config.yaml
d_model: 512
norm_place: "pre"
norm_eps: 1e-05
positions: "rope"
rope_fraction: 0.75
tie_embeddings: true
lr: 0.00922
lr_head: 0.00636
warmup_steps: 0
decay_shape: "sqrt"
final_lr_fraction: 0.0
batch_tokens: 131072
seq_len: 1024
doc_mask: true
MLP neurons of a small language model. Each row is named by its layer, matrix (gate and up: input weights) and neuron, and shows model dimensions 389-484. Each number is 128 + 24 x the weight over its row's rms, rounded and kept within 0 to 255. Numbers have three digits each. A neuron's up and down rows have the sign that makes its largest values positive.
A block is one neuron, or neurons of one layer that tend to fire together. After each block is what it responds to, as a language model described it from the Wikipedia text at the highest values.

L3.gate29:130120133113156128164145132123131180147170136152136149099118135110116111193122082135129148103135154140092122152143143123139162147118141097107097110103164107100155139113111083095093122139110100140094106110120119174175088115176134072142147138143144155116116108126138131119139159121147132123
L3.up29:119143147146135158107117112111162106111126134143106101125141139093095101120100132118152145177128177118117129152137150137124148101134123147138122136150135157163143101147146126156127098099131130093070121133154129128178110148148124179140085122103102172129148107094105106123113109103051127153
L3.gate82:142122096123130135150139189119146111129127165142150125130168099129168078136107114130104138128128124099113157148126120113122128128152146109126107158122078140130115114117078185110160133135148110082116120124130131095135143101137116160130121124152144129104148133147108127090140092121109074116
L3.up82:150138074129109154167136141129172177098088107138147150113168085044134140096150105123136124110105109107120139125113103147105134133108136117112100095127115124127103121143118153099124088146100103148104150132099118130144154115181125128130134087122122123146139121145143079094165147141162119143
L3.gate90:173143159124127140088128119102143115145111165130155125126148117179128090130094166116172103159123154136115159111156165112152114143139107117132135155097141174100152134171092126094141144128123150131134141106123107128090129131105117147147159114109138136120162139150088106128140112131116145126
L3.up90:131125107110090168119104109155173144101100108167140083097121146169109103125100098125148115158117171100117125142093175147166133141115116094108137139155124152123094138166141077115162179109170119123115087152119137163119108132159108112178136080118123162143162197181091131140162130128157150163
L3.gate125:146155120142173136142109103079112135117127089069114106138107123135092144104151142101097105079174103150168129137168134131158111146151104164146114149132154118078107145106116126116117096167136170128107130085132146115123125138178102138137117160166100166114112078123156100161162105123114138153
L3.up125:103092130129124099129092093145095169127122142131156089189127157114147126123114120141103111144154125109135089148136171147133084106145099116144143190118138160146102144114120140120140137106118133127104145123133120138105126120155079144130127090120114125111089138143144159130122164160124144119
L3.gate223:128127163146133101111112156091123144102126139108146146107154139154141119089120091123149144087134119132143142131128094180150125143111175089102145092099134109145167129168104128111153150147139112111116132092137152141145160117139106093123132103119131074102087123101103139110157145113091145166
L3.up223:106111117100150097113160114150135105142130143109129112117133137109164127095129154113129095173132152097107151095108107140115129135135148181127136133066140088163117104128086138139117124176138118046102140123138134129106157117145138094102153107168110132131114133139141135131117162163154159194
L3.gate339:069145125137096124120146103124147113132138137147113144107141146122167120095119139137115092131116144126117149120125091148155095147108127128124109130146180086114141139115142139122156152090151115135185081072177135176127095122120146126153163092143109165114103158128096137128154083136142100146
L3.up339:140120096129146169152165144134162140140114138119134187112136110136116084168118127136160164153150122157106094099141133111132147126111179134147133169138133142114135134135123130096110138126142172103122091128127146167114111158167124159146155107161140150137109161134128163090150140131137103164
L3.gate341:144121099163156184134157135138147130095092146135109151128125136160170149184125129134156114150123108108119130090185159137138108113124131079108104099155137115135170148141119114151145173152129133120128113120102126142138137163149164131103117145160157083139074120124114110145104145151129140137
L3.up341:153145114146129140107148133102119160113105159137123162117129176121181126122165085125139097142136138087187137122158102114109119137102124162099088142118142149131126125096171155124147128066097107121149145121119170173118111132140092120113165106136153137149101111095080119105127135115131166165
L3.gate572:112158083147113113143127129156149153138084120124099138125146103102148135181157141104137164153155097096141150172130092089123163167117139145118107083157129161130131123124076154104136163121159111134131128145176098141136135145141161139094097102118150124101121142156109148142154120129133122123
L3.up572:130162148150126113150131123130150135206106138112173096150122110104126140107128128112143104165134088148163117126132161118174156122181110095149097110150168139101124115155120129086109128134132154155142153073120135131089138117154140125155114112071130082154130127110153138164116157129122142128
L3.gate758:121139087161168125151161083090148154118154096120152162140083144106115112126123117083121139179127138078098181086155129156094150114098146126132115166157166145116154146149117134101122099122131161152106151092114155180137136106169148109160117091150169116134120137115124103114130162122109112154
L3.up758:115135102133153128133079141149133089154106136157129120094143139133106114116151102164122121114134101157072118104126154133143109113138162116134129155126138096105144152122113129139114134151134110118166132085121117128141152152108177141129126130114154111178124135153108087140129108127137085115
L3.gate961:121132112142141088153124092139135127141108149092153155106087125121137069110150128139135152157094135143167137130140090123146131070137126147155107124202133155124174094119125106136135133167091117129081125102082144134118105171125127139145129144158114121166123095119151173108144127135145141151
L3.up961:134111108090127117126144134106115110134107131117133140160125116117096134148154150085132124095142150176159131061110194117131091135134131136104123105148126138116117146138110136111166106125144097068122105105136133135154109075134132129127157131124139117129124120122168122112073127091124151131
L3.gate1207:139119127098133111168112120123116189152140113084164148124146115166132137138175162128150146110145157119138132106143161100177131128129129123105159073124127109112132116144125121134105098083146140113106089119194115126123159135135096134164140099130162107147135147189140103113135159104107140124
L3.up1207:131129126149147157118115115177099135121140127116172139123124125135162115135134094146109165093136101140157150100120172101142144170151135149101100115106125140100119142116132079144109092153120134108104110110087127195095111136126117106140074128125094140126126154126116154150096158142104174158
L3.gate1220:135110153091142125129096112110142145135116112141128159115110129133103097148139188135108150157149149115158132099092152131100131145129182118116139145095134144088156101124128084117151119159106088085098101146179136125098098117116125118125088112152162162110127131141123162121168161113134127133
L3.up1220:145139129116169124144103103134156098130095115130146139129123091128155127140105157175160091111122163131141166098120097100157147162100082128161126127143091139128139135133101096110148094131135134167135156168095134129128161170138132108137136128149100145134197111118123145138100134102130099168
L3.gate1264:122158098117169137123132138144163172088152125134142117097157084115110120110142118148149153154183108099106155162133126153133098149124090136131121139141200139155121150148151120111131091110149152095125149138112145136143094079106144103135100123119142127171124168123124114128147154147140152169
L3.up1264:159173075145140139152114103123110191112140162146129152140145135118127102149123131112156105162142132093150143103157140124117118104090125146086115114142143112173102168105127138151143158126138142087114152140131102144123084086163118134126101143138173129123153122119122158154178134194149149135
L3.gate1292:142172131146123151159085116143130176093101142142115076144200121156143117106149145161170183136159122116122127143128119142107176110097121131094138088156124121114150120128086141140137116121130128103112123144095108148125167115145135131130092074127148122177118131126183095132092176170176109150
L3.up1292:151105091131142157144119126106114162096150091101149097098140134144149131093145140143107140123139156134140137123117173146087087165139099145089178097107115149122149101159115136129101084144160128099124139150120122145136128108124091177092102101137132116126144060114172114107195143120106129141
L3.gate1310:151125115083141130138173120123116137150167100080169136124136162134128093142130125172120179134153116088082118123129165154124126124112137159120118162132153144121136172136099113123066143096126092140113177137146116170137105110150106073162145128173132163081105092133181156156139134122118136147
L3.up1310:164136122156077196107128117127126115162152151120152128133119121127107119088154124121132148139088152121149107130077123177133109124120099142148106138106110136135150097141124158138135122088106155109144111135128151154135112077097111080133114098132153168141151154152110107124111145135107137146
L3.gate1325:121115124133171115067156143142107119151133109125128149121121163132109093138112155113117183153101129133149131130132112123076176143136108132105157150088084100143108164155141143119155143130098138059152090138118139158100143159148111161148102115126096132103147157115119130098099094119106179125
L3.up1325:142169139156178151105137139127104129140100096116088158139106124109126127099166090109164140102093120116114162124169131151121168118099091118127084129091071161136146129093122058162182113133108118116109078110143157145145121123116126129124168124129143176126125142153133114115092129202140130137
Table first-column separators

L8.gate605:102111112084164099075150122135180137142123149102148156103099100120111135109151125149182107129113168126181112177091118159121123147119110143144149116131160100164146095125142093129101133129116161135145082151092166169118154151129178133164149172149166103156085156119140129129125161145126142093
L8.up605:143101103095128163158116143148144180135146148106108115125091137132172143139128113125109112123158156111129125107133074108128135117134181132095151115134074150136122101153102115125131147130131118119167131107158106134083112094120144178091155130093129128125137141117108144162188120146115140114
L8.gate1089:099143111145114171044100116129105134131119103091144168126150135138137154091109148125121143215164153121117151131098108142133145138119140155072135135154119111157067141077123120149120136132113128130146131111127117146098109135101158155116143152169144156088161159150159126122137149111091125123
L8.up1089:101152106136142103116141147152176085140156126116123155103110170133163147082127126136116094096171144136112145135098157106133141093096091156116135132121176134127104148103139128145123150107150154106146111119162123113104100147159097174105100160142127113179118125073151105093146128115116130107
L8.gate1199:146108155111139135133142147101133122142131152138128186102114127080115121117120127132126116125099152099137161108085150134129100090113139116096146122145174148134120151156090135104134097130175197164179140079145138126143118168138091088126140166089104119117109162100113129111102135078125114130
L8.up1199:133213108090082156148154160120147160137132108139140174124116154188096115127096105137108098100153118156107097166110156111111113124119088106157138167118151130125140114136136145169135129116116144161180104126114100163117141105141151160136123128127138162120109173092164055127127158120108130119
L8.gate1341:151179117129129085109117119123170146144129171107112116171130164182079183133145131135146159119132081150142149107164114130099152095133111136142173127138150111093154098121115124135141132122126137155140158134104084162132157116152143136108109188161114155122110140127141135174157076150119121134
L8.up1341:125121128131136143175130109140136149137110137128126155128132123124132153112135110164156116099155132141084154128130085145111121133111095119115141080143113138116135148146124092103135181100105116132145114142131163122131151120118087095142141117152120137107144112191104128115098104117114160086
Word-initial split capitals

L5.gate830:127145098124149141133156092113152138155127094166172053099127173128102076185162148117126135149156153103103141140096129111154196100136155181100092135116140127122132137140133106108202140127128092138095097138124119143148151155163156137125134141107134145145126117099120123093118105130082096133
L5.up830:110148084129155141109155103154118136139132151172142119127138162130098099169148131135129121156144117112139132134106148109136162147115159151169130141093157145129115160123103136150130142131123132124139104109146101143081143093153107159093116151163141141163147162162133168118119111159167089107
Value separator before data

L5.gate140:107152082122122107133123108156155109159083135148093148142127160105127166122114146100118126132174117117156125139151121095122127187124130100132114126113183125094158123155153092098112133168129101156150150152076097122116159141156143150126106114116159176128123130135122113101138095113133122147
L5.up140:092151129135140148144145128103130131138106119146104111130122125154138170129118112135144139113107203135116112148169089102086124175124123142151124123102157126113128084163146109111075170157101121157144128118099151142117133153134168135119112135129102112164100085073163134095154129149152120135
Word-initial t pieces

L3.gate25:112131140153154143124123127096104120086138122124141129128100126161137154160154121110102115117141120134176139161132169111142122125130104124113126099140157110115118087177126141141142166150110138120095159127103131140149115129122147142114143117100115123135107099112086098133118119128178141133
L3.up25:121139143127158116145143153100108129142143152124165087121111153118118107160149088124154101171125143113160160156143140095147112083143123115145110085074130107153152135134166137125119157110108156134158118103148130122118078122091102133128164126100124115109206126151081153146133139168156090111
L3.gate140:097161119135119140107133146167127187121130124128104140159127140116085173154190101161103123146147102117097090134115155178159142139167098117108125086159143124097146207144105140149133136161147118147110111149135129148111111148157110136139090144129154128115095086134131156143145121129097123140
L3.up140:135141105109117097116176151130120105145159161100171142117113106116157104123108122070151135108104147143093158113120132110138164081101162091104089130106101129145087154121192131137080127134094088155130121097109112126133119144133113130146151111126095136118137157157121113158149143105154124109
L3.gate189:095116120131145120146131149099147144116120103154174149156164140141160099128090140172098131109115140147134111150149125130066127112122142122129135105134089111144088094139135111086129103119125091124119140159156090133168144088170145064135131131093099150128121172115119107163094131133148137136
L3.up189:126082134108125116155098138112117130100152106140156149142144112122120147118121099136117105137131143162141126146146132087114091161064133149131129148131089128083129160123139121088132112112114154086091114171138083126177126111127147135098125129143130119145153163128137154098130157120102141161
L3.gate207:142097166170106110141111142122098116167119119089145165175099142132136116114128119163148118114097114110099136124123106128107080100082090123123129097142126104156116126107123091186127089100151161151084123127146107119080142071186131153139124130131119100148181155123099123125140173101124168118
L3.up207:142115157135084113129142143107146155155125146152130163119087158127145101141132089145133103107117146140131119116136084122115116112133109120119131129106172109118181134090138116156096135104148142148123155166138121161133127135144140113158147187099053138154160067163085129117148145125134164121
L3.gate238:182175128129135134109096090105190175136167120100090117139157107104130110128154136111084102131164140119135130147107108173085137110118182089117128109136097129098090102127128128109083071152118112151116131149132105129133129154149163115113118121074119110124157081139118114146129109101171176100
L3.up238:131122147109114117116134122129075106111133146125150106174148086125129124086148069188125126101137112110148084156104107124146126110111143128148128116109108162147110112113150114171123091136125135127141145109109112143151120118134153124119098150111114130097146130119099135203116128114156144123
L3.gate501:133139150156104107154109136111156150145093155160109158132131132131135142163101137129110135115133184087121133078153161152128103124132114163136163098110155095148125128128115152134106102140137135143155104136126082122093150133126152134111124143142153178122134116163146103105089163119166150137
L3.up501:121128117130113146113176161115117126135115143116139097103160162087096125136133138158143113100135139139137097102119155119173156129134132179093131106134143140118116104117154189106105089083151131122115152149118114105119130112160136185166096145133133153119134116101166138105102129130124138149
L3.gate628:103168120158087111145131151171139145115096118147144117167128108135152108138123106158152082075115119135085166097078169176119102096165165135114086168159115149179141180146147107118132146131163146150119145152083125127128151137157140121104136115130093193149151132098118102105178101146168147139
L3.up628:126160052144124136121163122170141101155089087165111129134152094137135137148190072121136101105139130160143129094152131091128094132123110098094098123119100111165154102123139129112130134154114091174124075120123132178145142105177150132099162117128099153138125079122123125172142121142138130122
L3.gate643:160149141127140107122134113117137122115103124132128083142131115165137084142170135137108165114148142147185147127110083112149151123111120157096119088123124133081125104090139129121160116152095128148200124106137154129166136169101138133108114097101117111118130115140073143089126143178118144129
L3.up643:122151147166126105128136098074143098139119143163129128112129128133135128121129124110130133128141138152181144171158125120144091124154150163138119123146103142126128142122140102090192134138146139118180113089106129126110158136154105125111131107127136104082134144141119133110112131147090130107
L3.gate817:091103149124117127106138124110115167136117116105083160138067124157134157124115106157174171127160110126125098117126112136076146176110159116133142133164119128133142116107138140095146125129147111121146145121099113139126158137130115143147136126098117159147124144147126073091125139149138099147
L3.up817:103134153111126160130141097127114118139146151124090147144096125158138167094096115141152173125113152106119164119088121154103147140078175101178121116146143132106103086117147130158168111116157144132161138110114142152127136108120112109182114105130111119158116104147146089140168149131169125165
L3.gate833:092165123141134105170129108121193128151131120118127139124119132112075101102129114180105093106158114132159129124197148093117156153110111165113142108104114175112139085136148161174143125141103124120111132143094095093118109134102121126102169126151113159118143126111124114167094179147087150123
L3.up833:097162130165127114118093136115166123129136143153116111137121135116172114117139144137110203107118094159123121137089156135175134070118125105119097143144139097063147113128130103147123097108104151145125163134145138149092075142158146131099151093123153170157128136110115131128103114160145082107
L3.gate898:109112140159155123103150157129135151124119146089095159114161124126124129116126122156120138130165121149137159141130150144084141171138115122132153148116132171120120119115141150103107154158108115121138099152127087112124112138100109113119150111093138094137133148114155155098164149134104114127
L3.up898:085161111091142106092090149147110133144131116182107104162148137126133123114146108091100152135124111150123146147119196123163145137123100134104118087149150154092124172109152122112111153105128144138081139112107066086132166130069091109136098128129152127136092168134180126149145126133101173135
L3.gate1024:135093124121121176111126093124141094115153161151127133120141121128130136127145113151086141098095125086125165104119134141141124165104141093116145133119149107122136085128131160082150109115160130114131127136130145118096150134150144135085185154132096119114154121109154168114085159081155156162
L3.up1024:141119156129141170114101123121095138143127162121134161146132059174133117066164123118103124133154140094135136102145109143144083127089158082145123101138157082116108091130108158122129125114137122151082158109112159132151122102134136142137140089137089121119159127133093152106109109159144117134
L3.gate1058:138163133130157166128096112123106122123129184088084132136078137110148119132144140131144120080166107089109164116139135109133125121115115130116133169112122126118107155177161138145147133098136086123092144156082094166122113159122132106113146104113138152133121108091117144110160143122123114084
L3.up1058:111180138075126129136098069132136116151142104153078139066113147106144164141151156148150132157155140153144141152121130100129149131146105171111097129168181151127128133106150154183105090121099108094178133106109132146134148125160136150140130113104127123162104097142112106179135118159128158134
L3.gate1141:099137108125091140146115103142135168143192113117154103103111122102100108141122148130157125148103093138063120082140121162139136115137112117112109134085110125117101175095128120101151101116135109143111124189115100154164118123133120108115158138122148132108113113108119126084122103138078127101
L3.up1141:112136114155142113120124119158113145121111154123126149127099106092071106153120133155152099141067124124063158098182103145133142143105090133154126128113142120154146116153164133107176139076152119107158093125132120107174086155134168155135126154150133114108116154082158152140158141171117134110
L3.gate1180:126160136163148147127135121093162097139154153140120129128148107109133157131115153111148101119078121139170101131129102121166158131161176100149117130152116150153124120129131105134127125140145168093136144102140162112122106110139150143143177116131135117128154120139120149138164133115142140122
L3.up1180:123131092138101143123104177108135160078076136090117116102147097107157171116088091136178137144137170130105107091112143092152108148115120138121073145141135149143137111142113129117180163130158097098136182146116089097129197118127139110119124131148110142189108145119105167089126088116095115103
L3.gate1340:182129160139146130127090153112146119141117161108120105110109089102145163156106159143123161091166142120152116118139145101155100129132110114124114113124125114097132139118145143127116127136112123111115124115123164082119132095160101129093162107094143121126121146115089142130140104113105087166
L3.up1340:096147149158183097133104123125150133122090112124117149110132088162064086058120198151158130132139151127151162119159113093139130155092086125168116116161133136090119107147165088091168163138085141125125129165132115133119122146134139117158152110126141161171087085090116135125160158166114127113
Equals signs, table markup

L3.gate107:130129135141102131075121126120145129175091156096127144099139115152112083120155138148176105182141119101116118118124103118126149125116118109079108094144116097150161113115158127155081094141125150151113105057110127069150106116125128147154091158122175134126133140131127142118128125111112160059
L3.up107:135126149094185098164098175119167164156152119145097114177145087188170130162087130117112119060126145134161166144152113153128118148132128114123093158158107112105110124142070156163135127140096108134112126127167119121144117117165179143112132149127119145123139158135128144153099113157120117134
L3.gate149:192130129153118148118108161126131114107132122104122102124087093151127123108143132102152106162127146129137157147175160130110117135101143135132158101124172123202150154141144099105113113084143157135108113109094100154139082102125098170144125111131105159103081145111128157151121112104131116135
L3.up149:106123142158080143156108157131178159123133148117122143121102135110114132142132105138110095134134142086118095147137112181125103166071063094146172139136155105163138109160121134093139086138146125125152117106127106135150074134139124101125131157126135104099151123126130148153135110087132110118
L3.gate231:164142134168129122120108165176123158122157140152132116142109120116147146109131105118178115175142135097152151124109096112117108175087162135103161144136136161093115152120182144111133133126096170130156153106158120069137137118090134127116204147193151095102094144094173130102140082121151155111
L3.up231:142152140130173137133150131144156140115107137166152077109110126115178145116113113159134130159129140134154104114090112141117137143112174117126117138119120133075117136145167124140158135116134175080146129136137099108134119132119145129173125142173121112131102154166194092141171130139139142135
L3.gate281:171134146095147104112166142136131134145124152141123083160123142130128094112167096128157157138098140132083094125134127162075162128138117156114192107148113101143141139134102148080104141120116098095121133135138136147110139133116105155173109131132097108178093151135146169124136080150125109150
L3.up281:133117094152156142145096120117089119134082155108132130161120153137142081110140136136075115154111178118143132153144116121113109106081115122147178121112133137162166126119170087118135141070092134125115119096123153115152083089152157086099111151118133119137125099111149129128098099082110127134
L3.gate301:148121127129133114116122147095154105144145180113083151173108128158151119153119120138193095130152143132130122103159154139142148135114143138091122105133137121128155147144106066074103120157114153134126131087094122153091095139118095117122096141103108136112103139115103101140151100120101132119
L3.up301:136088149146108097121090106118143096153119146120156127124148104151121114137068095131123129148114126120076108125162167112150126106128120093054141137142157134121158138130114155072084140125107133122125107186138105103077136156092176127144143154107131148101129172110127105154136116208123127119
L3.gate476:164108150150144149095096107130171126089132127073109115136125100124129125137108085158100091118111138119102140118125142122104117137109157087163159124134158108124124153115116113156138096156141148140160123144166137135076115138126154076099119132115156147076116164150124132133114132182160107126
L3.up476:126115091137135111124125133167154133136129132127150110099127096144141108106146095119110125114104159176093151122159064120095107117089124118145131125151159121138146163126172124134123111111119095184119066100152108126106096179178107116161120118152094138121150147126118152171137121121142095142
L3.gate671:114136129162128136127135128191147179115125172108107132146121117140116117122107152166139131106142128121125164138128126100145141115111141142158147075160153129149056098145077120067085115125130127155133126091145122153121067151113112117119122128141113120130135102138135100158128151102190107102
L3.up671:118138161095118117106137093142120128120184106056134117138110120093112152133102155104166113146126137139131130123154108142106114150164106144115144101145150121163105134123147130138109125098119138133082168120172145149148084084139144139136131102188128164151123152142156128119135119106154137139
L3.gate743:151132091130155114123112162135169079101111121123117136113094144082162088140139113093118153120118134089118182110156118142101163140119115100122150105148093127099138142138151153094164133170120150120095136163115145159133144099130154106131129175130116175138113121132144150153110108143164168133
L3.up743:159101131135079113100158187143165109159148101131165120117150129115077153096129120087108132084123070146082097115101130115133086150155151126114123137120147141150116165060117099111122121122143137149146098101142129083103127151136153102085143124083145097166099111157092151093119110140122122124
L3.gate767:132178137116114122139090178102130120101140185086153122133121167137152148088129103089149146116142128163114117146144130157169142107159149110131142070108142089098096128141132120124071111123142144110118151107124110125160121152185192081074129117133152122134138109098144138139127127091134143154
L3.up767:143122122140129107131092160149154147132114141142140152142129163136154141123104170149102117152132143102122150147144132148092163153132133115113141122116185148132111115101153144136130160118148124145144151106088132131124108092110172160103112148148156122125152126148114118109172107165117156160
L3.gate899:160162108170121111105076121124118135142151130086119127102110114158167116130129163140140144100116088143127076148101105080152068131137138116151134152165130108136135152160131174109155108061132153138131107155132110116092166132150162124133120155119204117132132119110110167118153110150134134109
L3.up899:139125130139140159156145102090132085118133088076113131092105102167161102110131153084126112109168104131149096140142110092110115146086160155152109150143127103149098138092130144099099101108132158146129157109155147096126140113150133085137093141129147134149122195109129140087139101127124124145
L3.gate995:113142148142164127092113151149129134106169137137116117136114138100109111111134121131100148084148166117126132130109156131115152125143121122121096139164130147134162162120096121127117103106106122128123091104113153130159093196111169134142155135111125109104152078100133129123091121143107105090
L3.up995:145111155121127103102135122116127136127110106101110066169150096093119074114143154158112148127154144148148131123105135099118134062120090134127115168167153152143120171113084136101169148104103134147129118095104104142116115116112158151162099125105099150133162096121136105091112114128139091134
L3.gate1025:127136115090188080133115137133163124161134102118149123133143159136127108142093119126135107125149127147127101112139148112088155129087092086106068123133133118121154133097130094149110144145165141112136181137135129121149125078139144144167139173118132121115136132120122075155082146134122104167
L3.up1025:095122145113119150119113116165105096131117127113121143141120180138130154129124156087091146170113111113130136117142151115094123147144130148135129147167156151101128187151126170124119160119141137145147142108101160135128057163123134097112125137147146090162152079131112119109129146179109165143
L3.gate1070:145164119105095084117112131096142130158104128117127135094109139141119158148130156132127143152116155155110117114125132119111130070098115128116182124153141167124119138127126119140157160148109149127105148108139147095123104127139092109136134092115111160122138099113172120131158122130106137114
L3.up1070:164151129122106123172124119091139126131180182105126141120059136144153150067143094117106080123102114109138135139162105124161133102100157140138151147132158114116178118125163125149097116153148157150153172145159106083118084125135140139107130149081110147111120132114098157118087105106099123144
L3.gate1133:129113150127110154138136155123157108106119138152112137146100175137134144108139099138146173171169148124169143158133171127126118151149120098131173175071197124068123154142127088075128142109143135158115138103127153112086136152173125140163097153099140151093138097128111132122102125124162133131
L3.up1133:117164135109114115096134123122120116107130158200104140104118152123123132170166100134124126108137182122123124132154124122133115153165126140133133114150141128129184116189142101141099136112139109161122098118114155126131071137134142124105109067133197144114140106186150106110089154184130155134
L3.gate1247:119134120106120092078154148166116146147151114113117143100166109100122144107122145128115138097129137136156145160130147127126110140133108122122165125124122169112144128177132133119118119142099108094125101123117131123068115145112154124135113118126111119140158098127154101148129075065120141107
L3.up1247:114146087116131142115114161127121120114158131136171131110133130143114153164125129126094113121132169113124152157138160127131118104136111103156114122081146124093126123145147109137106109105134147151136136089123134151117099126136140080135159099170152074128146164107118047088126165149166130110
L3.gate1295:135099179108138119109102111134105140079118159127128152128116122101156115146115140080096080151146139138146113109126107144155133114126120101118154096139115163134156147100106146136131078133181114144109125137096197139113107109139178144096132118114155145096152139164167137112133096148128158085
L3.up1295:103085173106120137162086120105145107099083119114136087132110137150113168098112131115146161131125108116159091126123146084122083099144111144112124124144138118108138090130134116098110143111127099122129121147135150099123128101097124170119103090116144145127139111118174181147150117123142145194
Capitalized initial letter pieces